python train.py --hidden_size=320 --num_attention_heads=8 --intermediate_size=1280 --tie_word_embeddings=false --init="normal" --init_std_o=0.0326 --lr_mult_up=1.08 --doc_mask=true --max_steps=13616
MLP neurons of a small language model. Each row is named by its layer, matrix (up: input weights) and neuron, and shows model dimensions 112-239. Each number is 128 + 32 x the weight over its row's rms, rounded and kept within 0 to 255.
Before each neuron's rows, "fires after" lists the tokens most often just before its 100 highest values on Wikipedia text that the model never trained on. A number after a token or word is its count.

fires after: "\n" 82, " /" 7
L9.up1146 [ 84 184 128 175  97 133 161 192 100  86  80 146 127 116 153 125  87 121 126  92 119  85 119 158 142 135 170 160 113  87 137 150 120 122 121 123 104  68  96 152 136 159  98 110 138 164 113 129 117 140 128 119  86  86 119 159 169 183 162 128 186 127 206  97 156 153 110 102 141 111 113 114 124 126  98 154 106 129 135  89 109 153 157 124 153  81 124 145  66 139 126  80  78 112 124  98 169 116 104 144 134  90 104 107 183  78  94 133  85 186  78 135 136 124 122 128 127 145  77 159 139 140 158  81 128 165 116 115]

fires after: "\n" 28, "==" 23, " " 7, " |" 5, "===" 5, "-" 4
L2.up1054 [ 75 138 133  93  83 112 123 119  97 107 146 105 102  76 140  91 129 111  88 176  92 164 146  96 135 139 108 137 144 136 183 144 102 150  56 141 115 125 117 164 142 108 113 104 120 140  91 121 141 170 121  81 115 190  95 128 117 137 151  95 173 184 109 122 136 109 102 115 123  64 105 160  90 133 107 164 105 131  78 131 152 117 146 169 121 226 128 121 142 167  97  94  80 107 168  78 111  95 111 100 168 135 204 137 128 100 120 116  91 115 139 149 161 136 153  87 161  92 134 163 120 113 142 139 136 139  98 183]

fires after: " " 43, " on" 22, " August" 6, " November" 4, " April" 4
L11.up142 [124  96 154 127 186 103 100 130 153 162  99 167 115  90  48 100 166 135 126 142 103 137 114 127 128 118 134 161 142 129 192 112 110 104  91 156  93 107  84 153 134  93 138 144 120 189 139 203 128 136  34 133 177 139 165 222 141 119 155 175 168 131 144  89 201 130 125 112 136  92 153 130 117 106 134 180 160 145  78 146 134 127 146 118  58 139 149  40 124  94 138 109 117  83 102  89 161 167 106 138 122 125  70 127 114 106 123  93 167 155 151 131 163 139 120 153  56 115 105 113 167  80 189  83 156  89  86 111]

fires after: " the" 41, "ed" 14, "9" 11, "1" 8, "The" 6, " The" 4
L2.up162 [121 110 124 126 131 148 127 124 137 121 170 168 108 130 151 160 129 115  93 114  88 170 129 117 172 139 144 156 160 156 135 105  96 105 135 112 155 152  93  73 112 141 161 127  98  84 104 161 127 118 115 140 156 110 172  86  53 140 154 110 107 201 113 131 139 115 100 105 158 124 124 114 188 202 156  95 132  93 104 221 107 132  75 184  97 133 165 148 128 159 126 137 138  85 118 140 133  85 130 144 122 146 135 173 134 150 138 120  91  78 201 198 168 116 100 153 135 113 120 138  70 122 132 124  93  99 176 147]

fires after: "." 49, "w" 6, "0" 6, " " 5
L11.up1220 [102 165 141 103 134 102 134 112 132 120 183 131 136  91 125  83  91  90 169  98  86  45  87 108 113 127 106 150 129 134 107  76  70 164 159 199 112 117  99 179  76 124  64 160 145 182 146 146  80 147  92  90 108 193 145 114 152 166 110 145 153 135 174 116  90  98 111 120  73 112 125 184 132 126 172 125 131 154 132 170 141  99  74 109 110 129  97 136 126 112 120  86 103 123 140 162 142  96 219 126 176 139 131 103 152 138 163 112 101  66 178 130 136  68 143 100 140 144 187  97 151  86 151 116 125 184 105 115]

fires after: " " 69, "|" 10, "," 9
L11.up114 [153 107  95  81  66 154  85  89 120 110 102  82 159 162  91 147  79 119 137 217 153  99 125  97 158 127 110  99 132 128 151 128 120 140 138 107  84 126 113 141 107 137 101 140 131 148 107 110 170 142 133 134 126 114 159  93 104 104  70 130 174 127 108 174 105  82 104 129 184 148 155 128 148 160 115 139  94 103 128 144 147 162 135 114 133 178 119 105 109 151 117 208 146 139 111 177  88 116 107  76 165 149 198 108 143 134 116 130 130 110 123 106 109 146 168  82 125 118 128  86  57 112 132  65 123 170  88  75]

fires after: " |" 38, "." 15, "," 9, ":" 6, " " 4
L10.up525 [159 200 158  95 185 109  75 107 196 126 116 150  96 144 144 111 114 106 141 144 117 104  89 148 131 111 159 159 134 166 124 121 156 129 132 150 143 157 122 145 119 111 147 154 104 113 109 141 114 132 159 105 152 143 136 127 150 109  97 145 171 111  93 162 110 162 176  95  94 135 117 134 132 171 133 195 102 157 105 155 127 146  96 127 154 105  80 109 111 119 134 120 107 122 149 137 183 133 126 104 128 134 142 100 190  98 108  91 161 105 162 107 132 102  17 107 108 104 125 135 139 117 105 126 191 159 120 113]

fires after: " " 67, " con" 6, "tra" 5
L4.up961 [107 167 165 120 102  84  84 126 147 140  98 101  53  74 115  97 183 139 104 130  82 130 122 104 104 150 173 139 146 184 167  84 119 148  79 100 100  96 185 160 168  93  81  66 107 120  80 174 198 140  93 118 154 130 135 108 118 142 146 185 106  32 183 143 125  83 148 108 119 115 109 125 182 130 125 157 114 113 138  96 167 165 126 163 105 149 135 107 166  52 168 103 144 130 149 119 142 109 111 109 187 173  94 127  55 146 131 151  91 122 142  48 132 110 155 144  97 157 119  98 165  89  93 165  90 116 101 178]

fires after: " the" 17, " Le" 15, " his" 8, " The" 7, " a" 7
L2.up1032 [127  94 118 103 135 153 158 175 155 147 217  99 153 128 154 138 130  64 138 100 134 117 147 100 103 191  91 131 115 175 101 164 158 103  98 178 139 121 102  91  91 151 195 134 119 124 117 133 144 118  91 146 125 142 186 135 185 129  96 116 155 105 109  73 137 128  78 100 144 118 111 112 109 122  85 107  84 134 127 151  89  99 119 105  89 108 121 157 173  96 156 141 130 187  60  97 153 128 124 101 115  70  65  71 161 210 110  92 160  96 118 155 113 117 105 120 202  82 153 158 102 109 122  97  89 117 160 129]

fires after: "\n" 20, " re" 15, "-" 11, "==" 10, "°" 8, " " 4
L3.up128 [127 115 130 121  79  80 133 158 133 120 120  88 167 140 129 132 145 102 163 142  84 126 135 157 155 183 117 169 117 136 100 134 142 115 115 145  74 164  97 140 140 107 115  75 129  92 147 140 126 120 150 157 126 156 139  83 122 131 223 141 124 174 176 178 148 130 143  62 152 157 169 129 122 105 106 108 109 113 117 105 138 126 176 176 112 143 184 100 108 140 161 132 157 124 136 150 105  41 117  84 156 177  89  95 159 136 164 163 127 147 150  49  60 120 130 113 135 115  98 153  83 119  63 121  89 128 114 176]

fires after: " the" 34, " The" 11, "The" 8, " first" 6, "An" 4
L2.up294 [ 85 153 128 122 139 140 146 166 200 168 158  58 172  78 221 133 139 113 106  99 104 166 116  71  84 152 118 144  74 118 131 146  97 117 139 191 174 102 157 151 119  83 141 116 182 155 103 115 139 101  78 133 137 128 119 177 130 119 120 120 122 125  92 115 153 132 136 110 136  84  77 137 110 169  52 193 119 112 131  87 111 141 100 143 158 106 149 162 142 136 157 101 209 148 154 108 111 127 126 109  85 124 116 111 185 118 141 168  56 173  66 179 141 132 126  93 133 135 150  86 140 112 152 146 129 206 100 107]

fires after: " " 66, "-" 11, " (" 6, " \"" 6
L4.up149 [161 106 181  97 209 169  96 130 113 127  79 104 151  84  60 111 232 140 170 185  98  85 170 109 121 119  99 122 159 103 170 131 128 151  92 141 102  67 143 129 128 157  99 105  93 132  91 148 151 143 151 147 178 155 167 105 145 103 145 135  59  83 128 156 141 158 125 122  76 128  74 159 146 161  93  96 145 104 142 117 164 201 172 150 134  93 143  77 131 124  88 133 120 106 135 101 110 140  91  86 122 158 105  89  88 181 132 176 111  95  90  95 166 120 167  90 108 160 121 131  77 116  98 155 116 150 142 159]

fires after: " " 43, " \"" 11, "." 10, "-" 7, " (" 6, " under" 5
L4.up568 [133 167 148 142 194  72 107 103  95  57 143 157 161 105  95 153  87 103 100 100 109 102 106  92 151 130 180 132 100  45 124  97 154 159 124 106 102 175 134  91 169 130  93 169  98 163 157 152 135 180  70 144 107 161 197 142 135  79 150 153 133 111  98  70 136 121 126 121  67 158 138  78 183 201 145 187 111 118 106 136  92 129  86 112 117  99  63 157 148  83 146 127 115 107 196 150 131  98 147 120 141 148 175 107 161 131 166 135  95  59 129 102 172  87 149 129 116 144  97 125 115 153 127 111 103 123 115 126]

fires after: " " 49, "1" 33, "2" 6, "0" 5
L10.up410 [116  76  57  79 139 158 109 115 163 114 109 147 200  93 118 147  73  34 145 106 155 119 129 124 103 120 175 127 112 113 128  61 158 104 122  86 167 221 149 112  77 107 112 117  90 147 115 111 135  80 189 118 108  85 161 156 158 112 129 124 154 100 130 135  81  86 152  92 125 152 152 134 114 181 144 144 113 157 141 132 140 118 123 120 113 184 149  83 181 117  79 173 104 159 141 173 136 108 110 126 150 121 124  67 120 106 123 131 161 101 133 121  66  86 109 117  94 117 102 133  96 110 128  98 125 155  80  81]

fires after: " ===" 18, "===" 18, "==" 14, "K" 8, " ==" 7, " S" 4
L2.up25 [ 80  74 162 118  95 144 118 163  85 167 141 133 167 111 135 113 101 130 182 170 170 144 154 111 137 145 108 124  85 167 182 150 125  93 112 128 146 172 108 131 145 111 125 113 137 156 156 118 186 104 146  92 160 119  76  79 113 105 117 166 158 108 125 145 123 108 170 124 129 176 124 151  54 164  65 107  95 148  53 122 115 144  95 134 172 127 115  99 113 106 172 101 111 167 149  84 148  54 108 147 196 171 134 132 120 143  83 159 197  92 136 147 119 106 135 128 120  90 200 193 108 126 164 123 123 163 110 167]

fires after: "\n" 32, " " 9, " (" 7, " \"" 6, " Pa" 5, "-" 4
L2.up751 [118 148 168 104  93 153 137 174 119  89 174 149 185 158 136 206  90 104 153 141 127  44 149 134 136 152 113 103 153 202  93 116  93 117 137  86 114 157 150 157 152 105 160 126  69 135 120  84 152 158 111 210  49 148 110  87  84 178 105 163 153 111 115 147 118  97 128 114  98 204  85 169 140 127 127  83 104  69 146 140  92 158  72 144 135 169 145  70 119 108 122 118 156  91 157 122  99 109 140  55 121  91 150 100 118 170  83 134 161  56  85 163  68 135 157 110 122  86 135 156 119 124  96  85 170 129 176 120]

fires after: " " 43, " \"" 6, " be" 4
L9.up1238 [195 101 138 148 109  86  74  77 121 114 110 127 124 126 145 115  95 116  45 138 134  75 165  97 111 125 159 117  57 168 141 183 144 108 114 162 108 123 109 153 131 125 104 113 126 142  97 106 224 139 127 140 135 134 140 136 123 182  73  84 139 123  76  97  72 139 124 192 111 159 143 125 165 159 117 131  88 129 129 180  93 148 128 108 116  87 127 109 140 174 114 186 141  93 105  80 130 152 108  88 180 124 105  81  89 119 155 152 147 130 145 128 112 121 104  47  65  71 137 146 137 153 115 121 101 142 121  87]

fires after: " a" 23, " the" 22, ")" 8, " The" 6
L2.up319 [ 50 132  99 127  97 159 161 127 127 107 112 100 159 138 152 110  92  87  98  83 113 164 115 178 134 152 180 141 151 122 142 153 113 142 111 160 149 137 109 147  63 156 163  75 148 160  71 137  98 135 117 129 176 133 152 132 116 178 168 151 114 163 110  67 146 100  74 126 130  70 104 121 135 177 158 139 102 140 109 163 132 141 144 123 101 118 139 160 144  98 120 141 174 130 133 163 130 109  72  93 147 130 105 159 115 142 133 181 131  71 127 135 117 166 114 101 173 107 137  89  79 162 169 128  54 125  90 149]

fires after: ":" 31, " v" 14, " Vol" 6, "," 6, " |" 6, " Li" 5
L4.up459 [105 201 122 113 146 143 140 154 148 175  84 149 207 146 167 109  74 139 184 169 157 113  92 150 123 143 137 153 109 119  47 109 137 177 128  59  75 118 159  82 133 127  61 166 125 136 122 139 153 152 145 112 123 107 153 185 154 119 110 146 132 106  95 149 148 117 167 140 105 152 138 145 106 139  91 129  83 141 143 138 127  72 125 111 154  83 105  96  65 174 128 118  90 107 107 130 104 152 104 145 151  89 160 139 150 109 154 120 164 134 121 103 108  60 111 150 125 122  75 146 201  67 193 116 190 163 141 190]

fires after: "2" 49, "," 22, " October" 9, " November" 4
L11.up100 [164  64  92 146  91 167 110 132 103 116 124 124 134 159 144 171 124  98 115 108 152 123 146 125 116 112 174  95  91 148 118  93 160  80 106 119  61 142 130  95 122 125  78 149  89  87 106  99 165 163 135 165  80 118 190 152 135 139  55 104 107 108  36 101 122 116  95 107 184 145 124 151  78 135 150 127 104  92 157 173 133 125 101 144 189 174 149 136  93  98 104 140 151 125 125 181 145 141  95 102 144 137 176  49 160 139 130 177 157  51 105 134  89 170 134 131 113 114 111  91 110 132  86 102 109 148 118 113]

fires after: "==" 45, " ==" 21, " ===" 19, "===" 10
L2.up34 [ 92 104 103  65 185 141 154  87 132 167 179 118 142  73  40 150 120 122 137 170 138 131 110 112 130  88  98 115 129 136 108 129 153 149 127 144 159 162 172 151 148 157 176 131  77 127 143 116 114 153 134 133 131 119 114  75 129 128 100 141 133 181  96 118 167 147 153 136 135 105 102 145  89  80  79 131 101 169  89  87 151 134  61  77 139 146 151 148 128 157 125 121 106 192 131 111 155 128 106 159 182  98 231 122 164  68 139 103 170 156  82 137 117 121 176 104 124 128 153 200  85  88 127 173 137 145 126 150]

fires after: " " 43, " \"" 6, "-" 6, " (" 5, "firm" 4
L4.up987 [135  96 111 110  90  98 120 175 170 143  75 103  64 125 177 191 128 121 118 140  52 126 155 115 153  71 175 108 103 146 109  67 153 185 101 160 123 131 114 127 143 136 109 118  82  76 119 175 193  83 128  94 138 150 136 123  82 133 137 149  78 126  71 134 136 145 173 139 111 124 102  79 131 127 127  62 137 132  98 179 119 122  99 134 100 102 104  86 136 110 103 131 134 129 158 137 154 178 175 126 164 111 137 136 150 157 192  91  68 107 119 143 137  78 169 107  58 124 115 130  90  85  89 155 145 108  62 141]